Weights of a small transformer language model.
Size: MLP 1536 squared ReLU, vocabulary 20898.
Architecture: no biases in attention or MLP, normalized queries and keys.
Training: a variant of Adam for these matrices, 1281M tokens, 4887 steps.
MLP neurons of a small language model. Each row is named by its layer, matrix (up: input weights; down: output weights) and neuron, and shows model dimensions 80-335. Each number is 500 + 40 x the weight over its row's rms, rounded and kept within 0 to 999. Numbers have three digits each.
After each neuron's rows, "fires in" lists the words (lower case) most often at its 100 highest values on Wikipedia text that the model never trained on.

L7.up718:498553471511456558511483450475505539559591481425521504430497458460526504514476467434525508476506473438549524531475462562459539442553525492486486481518500476471540561525456576464481557511499449500488577470528450512516511507493496579432424507489418473558425449469540495493508491495496538469531536530481540497561406489442465509515467447483507484507520482461522512484496498513517481445438457524487447443482495475440541494502496539493486461477539560463521555548408471459505531513400488531555537470533500511485480525489530464455542497453480519493467499497500486536472426548592441563517491501508514425449523529530522609434538488483579490568509624493509510519560495457461476527494547492508534533477542481449495466478499452507466470468486479509448480482482597425434515466531543
L7.down718:513533551463518544514496473547477423495477521519518543504486530460421537497456515467497522497522435570475480567494451457540448506487505462567480499513481509537597513524496472515509458478545534451474492515470522452494491552456500545444503542458477465545515508494457522527510517534484457539514634533514537516460485456537517523530607503536456505451483500498526456478592518524508516544438530431552553494431539478511482483470496540479491531546559445512481520561442545477532475557550557470489525539529468415528438467504408491431540560524543479567507530468553491461465520529458455424490555504379492473519472521535557507554533543530549508562486526410512549473536546576489578477444444485463532493448464525520510519455507476493521563597514476453509494480550562513550566527461479
fires in: "not", "just", "only", "returned", "even", "also"

L4.up52:503568518515452479449514467469488500484531425540481434445463508469546480527525491512533476443485515568428424521502441557524471423493444528476471559473545545526532427497482480500508494486511479577485484466467498488498449515495453516603462498455481472489463468548409418483488507522530568500551467510480527517487503496448517481430515449494504462508521446491557478485535450551530534509519536511534469457386519506437492480521485570483476501455509470444555556440414489526427509446576464466534406402557477445524474449506508481521500508552458441412502464494543499502566478568513504493560503524504520472498483439478476552537504526535570534551505544550582547549533465556564503560489561531504551457466461507465476537528546502531460463547521498490556488526541529503498503475471478
L4.down52:489447594439406473526447465533511444525473570563474555481547538549448457499552503471473516448506537519463474502422546458520541470550508428544490517483482443534493483545535521504495512494507489464494522492522507474477493528489432397549527460559481506462484498531514469491464466466441513489478448565490515445465496598576461470476442570516449471517463460508538482496535452484555502500568511488492557455532563468494497465546465538546444492479466516504539519449506552516539662506527571546490529491491538480605460508510494508445521498486520481507516497484483552416443467492514514501565495478402540456438413523564444456498481528524460479433425479476505561540522557473557436558542527535423519473467486532534426519503534568532542471477505416535575486471472514542469510499484512
fires in: "the", "a", "35"

L6.up208:534490482532413531420489491537496428524514485543561502516521533448489427488470548502504559433481464527454496486534468556491549523486473476484554537539484499419429460512454503535540500479601553504544535566472508503524465483515507559492479469535593432485477546517485553521481515542528538511512449492556490505514511512485497505495512475517503509476486449516411445502491500530470563485547529513488437484467509509512567428432525522440463524506491495486505494492537518480463531540453473582455482488547423532517451496493499446484579547506482448538531525529618507491484495538549497497549511485458527509537476518538457524529474437451462518484474512560509586487494552481541522505488531502522540426434543517500405541465458495525519521556588554497521521549516540558547468456394537
L6.down208:516471546468627512529488479502482584529494515434471425462477442476532454522491514542463480531559511526496531499542452525489550499495481490496498467507554500463451455486589527495504530433590478516591457502517412524505505493500477549514435483508412455495454470498523535549469452497483593496517502546490516558482475551477517475462560492464463523522525535518485425475493509520451522530539479469509502488367486504528498406518468541574495451493451515437510495403546504518450522432440445470556464522465517425413517527538439448527460464545491568528533435475551519508494439560538443523509566541522529552576555486526473555447578497525528478470472461464501424545560468542572520472500526535538531563512526497489472454515624471531443476436514576573461476561428449522507583568518531
fires in: "is", "be", "are", "was", "being", "were"

L4.up230:567494469439453459461439517470525461440511446440522509564468515487559441550513433385571539460450535481499478457507418633512524551505439472500492519547433500425413472449488500437505479537480450501410561512515516548480511491527471521500504507508594454484484541521561492450489459619503440523491549563549565516463530518450470531532558520504529515428529521461539486488485450463484503524473537496448501555496558469537577507500500487492478461482530522497520522565467461491575475511466480572518524473487503528477532490478528458500519531489453489458525560524555503481469504590550491573446525451552525456495509495519486431486459562488539466521509510572520599491540479478526536526478563499553527511449478444459480541535474515573496530511571596469434492540434531515472469498495509
L4.down230:475442529508434521567494461498514483448493439518518505485559432511416395450430528528511486447524489455445486563531465496487434450515504468527452445517515508509441578475558485556547514527491517475511487562494464556468506426439541491503452430546457600541468514568478494547488476549446487528448481475490490468498434506555517435497518499507536504505437511537541472573479547510549549487454472538567566500463523463528467467485418550472513558507508459441445452473466510470445505539437463509466462468409488483556500518508517555492515531469450545498484516592518528497450459505527483486521526529479525403541455447554584466496413495449531412496544478435537578480474455528423555587559469488534462507496521522453502532516457466524517496425542544448454525573471534572534515453474565
fires in: "moved", "went", "moving", "back", "transferred", "returned"

L4.up1422:439522479459512538510499514522550427493451509513612519473509513456482472523510496459478555471469540530473554434476528581498545473475476513532522536433498468501469460554419519503538551499505534498468500474489497462507496501458467527492476596480487459469484451514521453484531512535530528591589570494516502515501470513562467464453497416545476539485457510468501505505455536531473475412497464527443546606496469427448500488482455465549486488551495504505544583487450534483524582562532404486461475464494476444535518471529618480441494497459502449497527464450517453514565491512507495522486588482585527476491497462551573427597546463530470510470494500551588532494546485547585506503396458454580507469476480542520542472543521462482448499562492502439506527510570482548482443493526486
L4.down1422:495493509501463515518459537508499449422426490486497534548632507444479508542554467491532491502598580539480427517504466481490515513513491441504502510513484573516574545500493481453451529440424529536479517476497507549430492561464500506497427471524521528471471512505527511485515478524407501481476423455490492399393513456530489527489476518508473377460520490511544487475444504444501421448479501460468584558542466526484511549492496514529495410370492505520475518472540511457542532519512455509582502546521604477522503473498490423464475527543556471487499486442492440458494507475508444573516566488442534492537511451482501493543554534552513536474458448445497468549510496511467503514484448452531507548515433517557583457561526521515533523504488521450476492518501476555493460439529471
fires in: "the", "jelling", "barnet"

L7.up324:499553489472506552567501547426560464521502529530485447509545479542499490487453550496571551460516541518453505542542442474526508550524518481475478475530417510525460609500431435510503489552554508488485576471543471543535476517496483561507486478501493419499499559480495547438486435562465482511514488430458479495495523392468485528451499511559460454474501435483479547460571521500374408548533515418537495467513482447513560476481458468480466458569472487486496499481482482543552508497507511471489564492508542543531520476414500504424526538526498454440527481514562498492523526533500475529489448416487533585412499524465441363523506568516493525532462557490472512490434385459501482483462525564567471497471531525508514504380476540486479532517514519517530562486447478437448426507406501
L7.down324:532484457398494493385465533536521428465565471526467486451527522535478463572531453545499443520566473500458522502481453445478476468512479504495537455529542504443526527521436504496424515570578510445537433428550478481493480574507451438545478530602476501491513531495529559506523530466542469463501512401470562466501500507542576539574510497563497503500528571468550495561528435468492464577456483506440497445540546452499500558415461515489541610400520495445587493487587435459484508534543487469468553558565535472459528531551545538528464460551500421512513484476420520544513515491457517491492494435542516479505556495507495502461518491477451508485530508448566486555496490540418588496500457581569495470537574510500497498497482507474548498475531491494521500498551491423476480531465498
fires in: "and", "of", "to", "is", "received"

L6.up939:422600477528499544454504411561492475479559530486475488529509511431521514464571514529543521499401495521485509503505423488496515496490450464450544480477457542534483485533450548437549493544450467526475478523500433557497517540550503580485478491543497487492515464490613395399526469507485502496472532479508514466455518471400486463502459519482527470471498385524517522510395410430437445476442489460430486555524485474522490494432533480515522510466503470506549543597468509488468568521496463545545499436514530589455509502474460475522572495486462480528518561523543485497534502455490498472463510522447503486444562505497512486487556416523569504561500593526507489510492489529521552503466479530502533458533490429448533505501547466494480520531545519425499420519502485452500511461457454
L6.down939:496512498490500446521564450540454490503543481508533485529507491482462447501526510501473453467508537591554515528476520521520530470471475575483492506516525523496471527528558503450495533515462545543482455446508472503473498447466427524498468515475494491441484472500400506521527493482486484470564497574520461442538511486479425518531524484498423548500525517523513452494518594540507401421496480484581520454607536474495470592520506466479469453431524479490475486482495427449441679508525413396526492549506454583476476498530594480492492534529548460488432471491530524484517523480420422474441504532500494517484504471452508400545573525478553545512544557535573602497481531467528564480474449468515529544587490488488459523542472524481496604455453478559517500474532514485523532499528482
fires in: "the", "a", "across", "of"

L7.up7:499464491555497476448453482498555515508493518488590445480456548443517488479555473479559478424480495503406547517541473505483516461467485491483457490464453500425511499589486503516518534488532547560464461498495493544551474558531511528503470474470485504576559565466541393480564471542543541477522556519504515502496440506498558474414555532511513560449472501585468496523489478442437479427523425488455427494497559553558464440485520568507543478557489545512545489482502497453550523548503556575440443517467542511516551511479494502502469511507489510495511530429491477567487476508450532517477529480470511543550515503552497456450500510569476504549459455547483490506577428596508570497479542505522441492474486477548377577535501457536489486484584476455502564508472499516519435452488472
L7.down7:520457545424462537502498509444508444454502580388449427548388504522442380463502539487462486532482492493556527561570508541562584494480498461528500445528481511543454503509483549484447507493533491512496428547509375542505448486562452565608532488516446505434480514492609476535454541534505498450547545561498479523572475515515454480476484440423518461501472475485461487496473442509508503551520471470513526489471559493532514468532445573540501520494488573463506466444493546397522492533435463535466473529464509489499541479508467504494512494554479555495487464499473544495488502485497541512544516501548537456458521464503566565526490490449475432493523464543488426483498417595520468488472460496559457498482518584479536541498481468569469543503532511520423498475494442489494538542498529
fires in: "is", "has", "had", "be", "are", "have"

L4.up937:533488531494477505439439470472498461434501446473495542550617526400491482477491490451573492491510473478462547479582480495442533485584463494508587492526440504477441475523490519466526458506478536476514503496523491470494498493456459496506502529490488547558515502558467501437498399527487490500543524504529497460427488519499493497448515467490504518457521516544592511456456530555428455467490496473448467453429506456512537496535481550439480581513513565495497526524495494476491441543479458459465505377561442474534570523525490469587513510478472489474427468540560417508524520528533473452543528515536573496511467506497438544520424461464461481500543543500559513512560499580556509567471482519523565553371557445403543538501494520514495610522495508458546440514446582498521452564497464
L4.down937:478501585559494456456518426497451532520477551433516505552454553471489478472468539459541500490556503440534572499462470485445530478412491529525535545435514525422542523468443534518486447467493533449522481500493457519489482530523508426422498527472562514542537479518429514524481477549528465528498477568462432493509531561467540535436517529536483551490498497477506478528503492490522544396487509506522486452474512486581542527563460502537507579471540524547564581478547450497432536437519509500508544462511468497517469521530513555460495517483510515583457429428517505524490429413532485556499460466491524559477463498452519532521569513466590490528502491526474579528498513528459500478590507516505506499545523491399462470503560505500438552437537458504491447535540452446476530414522497
fires in: "is", "and", "was"

L4.up18:501548478499460476483529465558540481523538481493433510498478526510454524528580527490559558563437497436520505553613497547486489503531412520454548521463502509490517497564519534547479469456513476559532515448530477495495510561576483480578433480527507549447472526513473468488456400461504429497461496506494472544494461420520450483493469504549492504505426532516536543497548476614480473527573477513543558549507543505500505473475487507404559512516462514524501519523503620429509530510450468531460512509485569498498503569493513423424537451465466495439516512450558476443544563469541553505535485559519505527462463480508407461542579494467547468505495495485525541486503530616549477481419485559550516493493447516446450441443532497521467527490526469432526447439555441501435518483504463
L4.down18:463441560506438492435404517475452485496530500509578432520464482509496438430482553517485446451468492531546512401486523474517534449513466505552516541545511470487542472482462516491532462513569530482492548504573459463506559483485476442509507352507462423557479470550490592475562521536559541464468486389546546532521481494541485463496525564492485546452524506512499471541463477462433551552480448530471503438423498468506474518480421527504560463511555454437522504474499447486502478544551464519517535492540464516433522455479507466561506496469552471559507487476441477475502499464515435485525401487477471462477543519531565528430469469449471541471502464616472409482549485413399504590459522473477485519499565526468482522500508536590415447455460495543507487504476447501487518495521505
fires in: "which", "was", "who", "had", "with", "a"

L6.up409:477504394535536507496470533610486477466507542572513466496482510513413426439568477467514464464461544430486527489570572515537509417485507530496464499495478444539452506509516520502529514510545490485495460477541525497590381526470484461553489545467621425438595469450501521456517467507504489486445545472530564525499563485425466449441451480483505525526525484449443528506526437545538523428533437482610448505490516509484457459461514463445486504604440523512510489534462546549533440512496530501433433492578565557483543522454482526523571505439469479531442506490515533470495457493469508485503491482544466514444444479506543511513509504610585504511528482472471498505524495569512558478428470502530496496557517510568491562416480466615575475540553484459520486536601455535514494531439501
L6.down409:572443489563539473517579539452428471523502542451525469457464475514471487489518483417501523554504545470454553499526555556457512528489542464531528531516431540531505502541531548456521502514478523497446494511451586500509523469523423470546514415550445550439496470561552574513529534470529491545516488604579502543422446557494543477478510471454490584469528566473464492413480544537510521486505465501532505531478406555522487435525488458531502460436502495546522505540421585464481516490428486523518520454418495508540508514520488554509488537472515521490475409578446483484486516485563413507546479513514452537478468508450510479519455551491475588474576506553479487501499511485488530559488563524423517550521557459446451521600471458497543515492507463577464498518480533537544491491515403
fires in: "to", "had", "have", "can", "could", "not"

L4.up84:524520410492452497450501532537559557452452506488476448493544453513502492449480409523500546502514568466484484482512460528513475519485499470511585500564566518529487499553478413436481489526566526488553517526526473505487428512482545609537539566457560519493418438479434483572495428554488572524492458523515494518461472451474479522450502439516468448447493560503499538516542538491482470507530573510481499494427482497491530478556476563508491483482499540504477519518449525596475482495521495493464469500523498469501506491454540493584459427443481487499469495529484483420531461481513451455538513517495501483370552436504456440544543539514464425509516504564496515475509513545496469515509530513480490529417549504562534428571452459539475573462495462548487462449518530468559460507440479
L4.down84:475482540478515490470484500524530520472522535498517477465426451513498469453504479494521559532465496478399440471429464407550455532536562443501484474497497502506465455533503548442486500486490536459446580484520455514433564585542529471480439438540483447534525518504526444494464494523517514478527464434511524514436569518520455502574519476440530480461475414502525525551460472467455508538481479467397502516505519521478499481400517542532513548509452504469569483502552476447489527481502501471493440452469497588458523460568485549478512457536479472527516503480535450461511465495470508509537487534516498504530485569447505481528497513495538594513499516454512465499457466540457488530538511499521540452508534445501519498516501534497480555487490478529495456538504499461441577475573511
fires in: "of", "in"

L4.up882:498571500503509574490557429509451499542614530492481545461514508489524502531606467551512508504430546562487480501468414535586536503471411507497516496469502524549471551436481496573495454515461460462431507436491485471516501588543443532466460490497549489496493488516547475459528482465542508526523558480449623591546509514487534490529503532469522472495472528569530482510516475476395539564517504471467556506446509501437480523474549566514551464497555517543539492605543511509543507505553471532534432440496426501445476549497508453517516433462489454521571515522517538505555516517532503540419518450482538407467473461511426529532475547483439500503494570507586541516522414503539491554537476460501511509483522540469512469487518497566578502520545553424519538513513502493438487468449495
L4.down882:503571474487585519535558468571470457494502503497507485465441517466505517473540475498554546491520519469499529571421569550454470550490434502486527514453513573484471541500554471483527532538540442499521498512402490486583483501499600517499465561569421540514560466479432523568440438534494526464456505486534432531501545481509444441483493495543561493528588518500542490514538577434540468460497520452590520557553528457469499503535483484521498540452488522494538599479461443440550480461517436451551460533488505503485453476468469509468508464516502523473447550530530547525423440462484519461489519438544509538521509468412516460515534533582457467515496525544456545436469479478524507463526454462500508525555465574420570551503558556496429546546508549428475458510508452438489503489522517
fires in: "the", "railroad", "railway"

L4.up1459:468625453553489480422486539512576491494479391521523499520540493427520539487498440438469471517438542481502432468488460516581583478516482466529480510579498480487506458523399499488549548595559473470407515516532515578473475523444448459530513533509478491525544449512507448503463479518620469512520549467524457504524515565525512532483477513535497463544504482429568509593567529563507544536571499475462471515481497455488510454504537489462514477443504461492501508519429468556519535470492460474477506540561533437413493533452532496493457473475519415453505555489441472477468528516508491486454479534544460466518488485493465582487492510485501466473541530459520464529509415571495565485439529508497543492464487499472535466550490554522519491532543516495487482473557484512493458511464545
L4.down1459:506538568515522485491592518466595541493494501450461457483457540502483501445462479504528535533483452541476493508510470431578492487488524533505491471455545433482584457565552513510496498465472413575528471486476486475475512533514432487530529420497520532506531513609500468499505512480500468456475531548537488523547501461540460536511537495602579545477541530480508429499453466495466479491507503454446474433459464556591418513451523449437520587390499404482483403548559522512446503547500497501488540498466481542493466494522530552421461503489528448553438455565437431495526533505527534470499477523524502573468514521540606500550497500499469473431574479472449519578523507532431528513504574456488459486587468459498512486501432532484469540443460536510545479536430500480470568453507487
fires in: "the", "s", "his", "their", "some"

L4.up210:518518506444522620400533501484482452501573406489478544522560482468490441483489508489448509502529428490464466500507508524471489547509542441464475519494470499523464487547351565422550486522551471540459481471443553478501513465530532532495453507520539459500486501522543468449573465452506513451559589526506497495495520571477527537461474490542544519497452514549539515457531442533530554509507466525499455472490506533511502482529462487504453556491485547527544548539486530520470513551414493511513480494519463479476557467490595430503463510548484368457536479503459486429490502527503480535438579475499569460446537452553517428526536488512540457562518544600584525524517521534552579525483581582508550516486476538601463495461489503489553505469487484438494458493485532514499480485450553
L4.down210:481574565534516472475464510455423533557539506524500494480472536475511462585531480477543477451539534478437469480479524491534522526506529494564495512496474416488503531505529488597510441523483463417513509435521531548552546480529487547440616500521480518479492517545499483413513488432451503497497524524494521514468473562575514504439558543554522552422485494504399470547502460500539486576595495531492494515491532542464484532474455442494530503564469446543501540513483532417475494503512565421528518490563554513511521510438468538513593453544532582529576478584494478543511582524549522504527494467535516465441538414497523550475551492504480469524547506497552546515562517506518472457498529480524460444542577523522492508512466555520471458526425487492546503512562419576499478502558435
fires in: "the", "two", "on", "cup"

L4.up1330:552548479473481560520475446461539475482528423495527510513577537503433498546473410438514539518427542477507554483532459601513524547494488545525539481460434476501546461488570424542489455494515469490478520460530558507530499532452467482513479491431504529529460504546477536510552412524488489548517468476557626509426491552520540517486538486488497520512542573525501495486473558440504464558563492470527475544437489471509486492476579534453459502526555562512448487531492497492555470505490474451493486496517439490459505454444503500448524446446478508478485468490525492479478494545559452506542505526546494426451540498504518482489494560456516449597585510520503497488512479537521486482561593483486542476416444495471421417518481465581449538540595511534466473524523464550546432528511482
L4.down1330:513495543503522463469427472491485537485464520504541518534527512520412478436502519529484449523542500490514544569465516451423416498518494431542476536461536436527537461557511404519547570494470494511524507546612442538475514453515501503506495476483484418543473478533511488496530500560505511528493530496474490504578603482525464512501568526554466458442536479542494521534535476498553511513463529493523526540511470513485541513532518481494573567562441534497443518546481535489470568493481549537474496553517578491516477510476536550497554535512542500543422536496474541467468475431498426506506473486531411420475492474526538430465465508463443493543487471447466510539542530460499515573510456548503441515489468509511559565466536503505444473411428479426566584463586429497547533531561528
fires in: "of", "moved", "live"

L4.up353:509563444530496480434400497521525437499594552529484430490490511446504474566515459432603479485468559430487517498541480528529546508476444445554562459499478427519519573533473496446461581582504407471505526489519447505517484474500456542458505490455502450500522513488480484482500448482496506474518468543501508581496474388434431399475478497516491545501502500485483520532482449532510535537491500504521482556423568456529513484492532584446482496461509553593482478459486468437542566473464489488488399555478507435491477416491533440415508498461446498474522470483471442464468441484549440499489514512532488534427512511531545503479501461435534505475482472504502536531494424558465563505481517557533561512485511533464536482490478511542507466535481557507575468513554467503522514473508472
L4.down353:562482489479508462531515547503421526513425499486519492532496525459452571471533465520540534544485481500453511504492509613500490479558436400521498519490477468559483525442442524445553512480466551532469455443517491450528542470595489501495468572501480518440565502471478504548474520513522467574414454509465402522518478511522457460620489436472440526579525510522494467554532505494470540419533494553522511476496563463460582570507479534538502542591456524567507546468524506531470518521539547456493505456542506583450470505501499510544471530538498526514529532494462500478558500453496540482542482448495534468470494493497507500510514530482501501523483513533499483538435566494497514547562540518436426502487487518515535528499442547377533455510531460541405536446506464505493468407530540
fires in: "s", "also", "to", "mccormick"

L4.up789:538438470498414468450449521464516450552483492498555515605568553455535431495478484460593508505542488511509477521532460547522555501515409553481604406529503503482572523543484523492530558524593490518528505412499470516497446568524488547497459548559482490563537543483414499513478430590546474470556529524609449563514508500413479494475459499530533569471479504494510541486498505567490490524485476527492457490392488499553519446501467586476525470531513544490487513507419525439472537509466473573468376487553526532491536476517478512515526490493424486520449447527502508445518486582452493473504549486500546477505519448486490524491496459469521490474602570436553497571525515513505477561537552497504558461477458467488436474488558522504535543571540504497514493511519579497476476481449522
L4.down789:444481551604520456529470496499482534515491451547497494513491518479505469448473512515519448519408480501550570494484501394508541475436489539521506549505467493428479478502514515525470543487526497490475512592576455524579498503465466474557470506423538544475471487496450461556548499519501555522498479470541489531458464493521504407446489484553532461492538610493518452514555533480506421507473460562481502474471547503492491431518403544548518549488519522550477470502470433464475510520528573466475477482449475556501474547461507506481550545539459517557461435415549463576609453439565517537553412471468495535481468534487457440463472525471436470495532438530489489512523525513526517526510487456494503526429515530482528505431561531369494550497514547468483522490459414520554489486468509
fires in: "had", "was", "has", "is", "being"

L4.up458:499534485528474520475491529551514560492512532557536353478535365527580453427519531516538487491478516473490528538440509525505510524544447545517476464477519485498502456507484494484537501504447505497489498540544500494476522490466419530515501426534503474456469383498523447497447518494558532505495500513526529547522488505481517491459538412508521517508522529486560474470456448513506520492530434523508515408501471507461522480511551489461473513535455521470485527526488495541492513440505503477476422501473449452496479561494527471456522462515539471463538487459480492468451553461586493553596457537536556408466503545496421525451431507495482483462491444613492513465497419537479451564431447534447484523418497488549448428470625455515535468461506525456509518506487518447471510469464481
L4.down458:468515510474525462448497524497533443570477518503540440570464516505590531445454399556503443488464459538516450552532479557558525480488448522499541514503501538588561519482533495567526528536559512532493459516482384489463452474521411488478405466530496500440511413381526574532496554503500576461499499512507441477498538453499524425507510511476572498533553473475499439481559503466559459518421530561511542455475470463509505468551497503538503491463544523514467471505535513539440440455503476560514505463500450523506487503486513508505433470520549510506571494574525553452513488541502505530448524526520461493485497395498480522484507489478464489495518507476420466501519520525537560500461553492512530525545508500491496524536483456474429474535474489496410574470516506448529469401454441
fires in: "as", "or", "the"

L7.up552:479508505490484484473517538506608443476560460556513528486483421468537492479507518551466486526496476541576563489495518542558465529543528450506467506486494431486462462545446515496604535525457450471451518484484510564470500549477475559496427469459510495552484438533539435466453542495484478481537527465524479493504505547476511503471475471531472483460513550451540535537527513548518531489526528504520583467438474452507515476504459455479467471468501498509539489548485483523449485507452475573519506525575572479537506464500554492453515470502557431492539437576478473519582568518482449482514504578521441436520613510518468516480460571467486485442509530506556488499519518506524526498501489505558474528482415477447535442461580519579464534540485604439490525497552462531452483536414511
L7.down552:547498552519456487524512566461456521421528525498404569490487548393504436446550465486488439571477527500498464540555481547490549545500559538465452457484508466454464473582518559415484437499516480574533492604461514457526444519506419469546469540577468496469490469482487553525472571509559432514505444543521460474507458522507510505427537540501590492471511469513477492471507469494544566539484459570505474469439461524491466457487498492474477534512528449532426509513495532477494524455439511439424532547489508520435488522523495416490503438422448578560537570488462476482582519513515561526519478468422493487446490547462472471433496414501535521507488535444532508506489470471533460495566539474471482512510476495539533409565554564488511527459557442513480509520510539488568551461475531
fires in: "the", "its", "new", "their"

L4.up905:480493530517452591469473462569469417503463443526515513437564505444520473451579448467611442487528565496440513448505477504564495465537436504526486455485447465517461449482499476423471499457524506522420503512505531463497491483499456584422481470536501523583457480457533523410530435505495524536540473515525553472511557524419486460507484507468466498505543499561585487435498542531526558531529545470506531539557454626486506453571508504493498558469535574469466492481525508557556451498413577464513436452479491458533526492416528445504504469461484454484546569527463514534517554527496502498610441569522485531400521495504489453501517440551463449513483534480461499416510436510464512526517473518469504439496538493532473505506491471505447547516547513507521498496557425537540464516449516
L4.down905:480527483516545489478519557532530603435505520569524473521518528478452430475484548571471446493425531540546470502465544463503525551422498502549548491493502484471515472488493439461516541426485575496410434494571496509517502483507534442521501446523559484523551432457474582430441450563580365544437538498480467583459477455563415568482518409477518542558499490448479562504420451450535501508475484457477506518523478465529570533490551505563490563508466473503522541508453450499488459499482489512588530522457572523483530569564475484557463475557514509604533514482479511454494576519480437487515556578498514514556496556480468501521552500521476484550458486537400586540490461539441456456509443506501443573455482522503514517515450538572516563549493520503475519492535495489548482448488493
fires in: "of", "few"

L4.up1446:441499491471447450535478486505536523537454467542589510577559512503445510492492469493559517453459474557452549552559383562501525510562474448440482457430508543452474556450472530437533471526499496542525454487522477485526505504556442536541481484507505519457460481543411425541493494486510548503534554562568498491460450506534498494494439470433476447509508487416565527460494520534504485513517498561509479460447484462405464532479537509478500492472502506547550526546494517455506451526454411432466441480516439517500483448531539444485495372488490504447498546525468454564493519513545477568519509567564537531414470489548461516558516476522528485542504539462659575564547514432447486521579448411499519532459464558566512473537526523534547546489504498430463480529505456509493502519518458
L4.down1446:503438468559444537521474557516521523503574554522431523491483490471496568561573551500531478565444464447554502473536478497542463560467580501484477464454527501579456481478471441526454591490453531517481502493481546532508450500553468495505472546462485477495508522585594448397560526550475487480491484439420540456391458508506425557475435557438537522506551499476479470572447422527476490472470490492520536492502508503532493458522532471574470472556493486492472492442470552531575507428481580516549480528481515553538544434534546478512496483483487478566499429505513545487466510480415466440527452413510515557528451502518514531516487511493479543513523452483470438498540572562510436554481478555513539464430514508467529474487590530469555472486502450463456545420494529483512477467524481
fires in: "it", "the"

L7.up949:476516463531505546458488476502496505481474550541526480458498487583564464466511505534500462431467554528451494568446474425546518507534449459509453545462490498545517570537483533511452497468481476480490472470506473485463440487482486494526458530510552440464487485517564500582486511498529551477456495465478518512471533529556501517477498450554548449527482528449555589512433542508509497501579528478531551499449455487488588507482501507507539504456453513464508464606477543546469454528530496499498405453559521532505502491410530408474488417501460468482533516501554499483506437518503458523478508528486502448466482488511453462427439465521481480495527463465547593577505464484569503495472431498491453516498462397489573462543566526496549499555538560472518425504491511474461488466513497
L7.down949:517463464509573412535505529508526542487505446415497575498492498449481511445522515521464513503471441532475503549476553549477456506443452501596464489476487490488497499431541475527541529587450506485581447498517490521515484543559439489464482465484455487505522449522435496444494615479463563517453469510517468520580511528480562454442492481426537545508544470494545479507574484477547542484505450453404500531524555455481532508526522449574523587495555446490452525544483491491458491469511495446495549536475431531409454544461442484482501458554501502535517437547486499435490510518508517490443476497578474561528567413460457535489508482510434433481499532498481509486599465532520499469468453456522503488473440587533470575538508491537488518492473515485435505473439484526490562493478530
fires in: "the"

L6.up710:513561517461477581480508494478504493536498462446585556458504477473548475431493481498553534543526500460471508405511533473535499515500456503507486478512500470614493485526404563467507461503546419550466535468547504453437496554531448515516560492417516504428485498517518475542547503515405506475517505534429501467531490554510517459479496512448474516592558569490555538565569469467484513516528512536480548563480539526503572422462541560559450544572508546505475482526551555563469484490488549573548517499442524528422560490458565487474491537482482468450445527472504485470569474513501418550607462545518496491487536540518495431475460424392463469447474555555519487466492459507507497594517493553501439528481530528524429498510492518509448443441586479499507499491516459509499449489509558
L6.down710:583497486517641479389454441508508500528559547483464475460432549461487523527497433497436366506398491522530497489495493572506521579417526498573544438473542445488464482452530538489554510465512533420463542459536473513449570450480520514486402504480501510481393433500485509463504463559481509523516524542471504575475520487522537498449470465473478523481499468503514596487452504412455497473432544543501476604512573505495446476509473476630512551536499457513506486445586517545476467519564517491515525550485517552519493503472589524548520509465440507490492461473552594497562487446426464484528500519491483469472418477494517435489511536516483517511517484456505562492436492557549490565482558453569465451528439473493531494519537552512539466452456499455479501541533475521543519515496479
fires in: "in", "a", "of"

L6.up1264:529500461508474546442458509494570505532564457541538430483553511445528504489539472526573491495464548517527522518481527502482547465495465494471515502510458464503432545581491483457512511497561508526465488510513514547506559602478493525543489520525528479570570471564415466524496361526524476498508510466452562477464461399482538515510531499560495475496545468466508456550531570529445456501563534564532463557490488439414524479494491487494482516550528462517575590511448461504479546484561488489516471515578550485422553487462490456488498553485504471440504536463461439486492535572504496582452495501573483524468542562511492433514530488508562539489500517527479509515467453511506520467387539512439507524512544583460528509480477551506527470536516519434551513537505587488458502438467496
L6.down1264:465484509548488458430475496576485523520467481481432459484517433527519474515533536459564563524453484485489506490534541470442528453519453505512510543563644505461506442484464482543523461424541447547603535456465467508491498536507556501566492504480538565475425526508492457533509541524495514499494492521428517505456534490534483497503487540506510578451529518502443373485534485513445492531537567502492539508466506507504482488493465499474499474479497478479546466448525469505505526498488497483567539479555517489491560505470530567492518478513473434503514489519519491599493458419490510520463518443462529545453530534440500517449492468423566498552520549518528418493480497437583522502529549535502470442450484527538464485507499534470510486577484480508507487541529468578496568464492447
fires in: "the", "to", "its", "despite", "of", "for"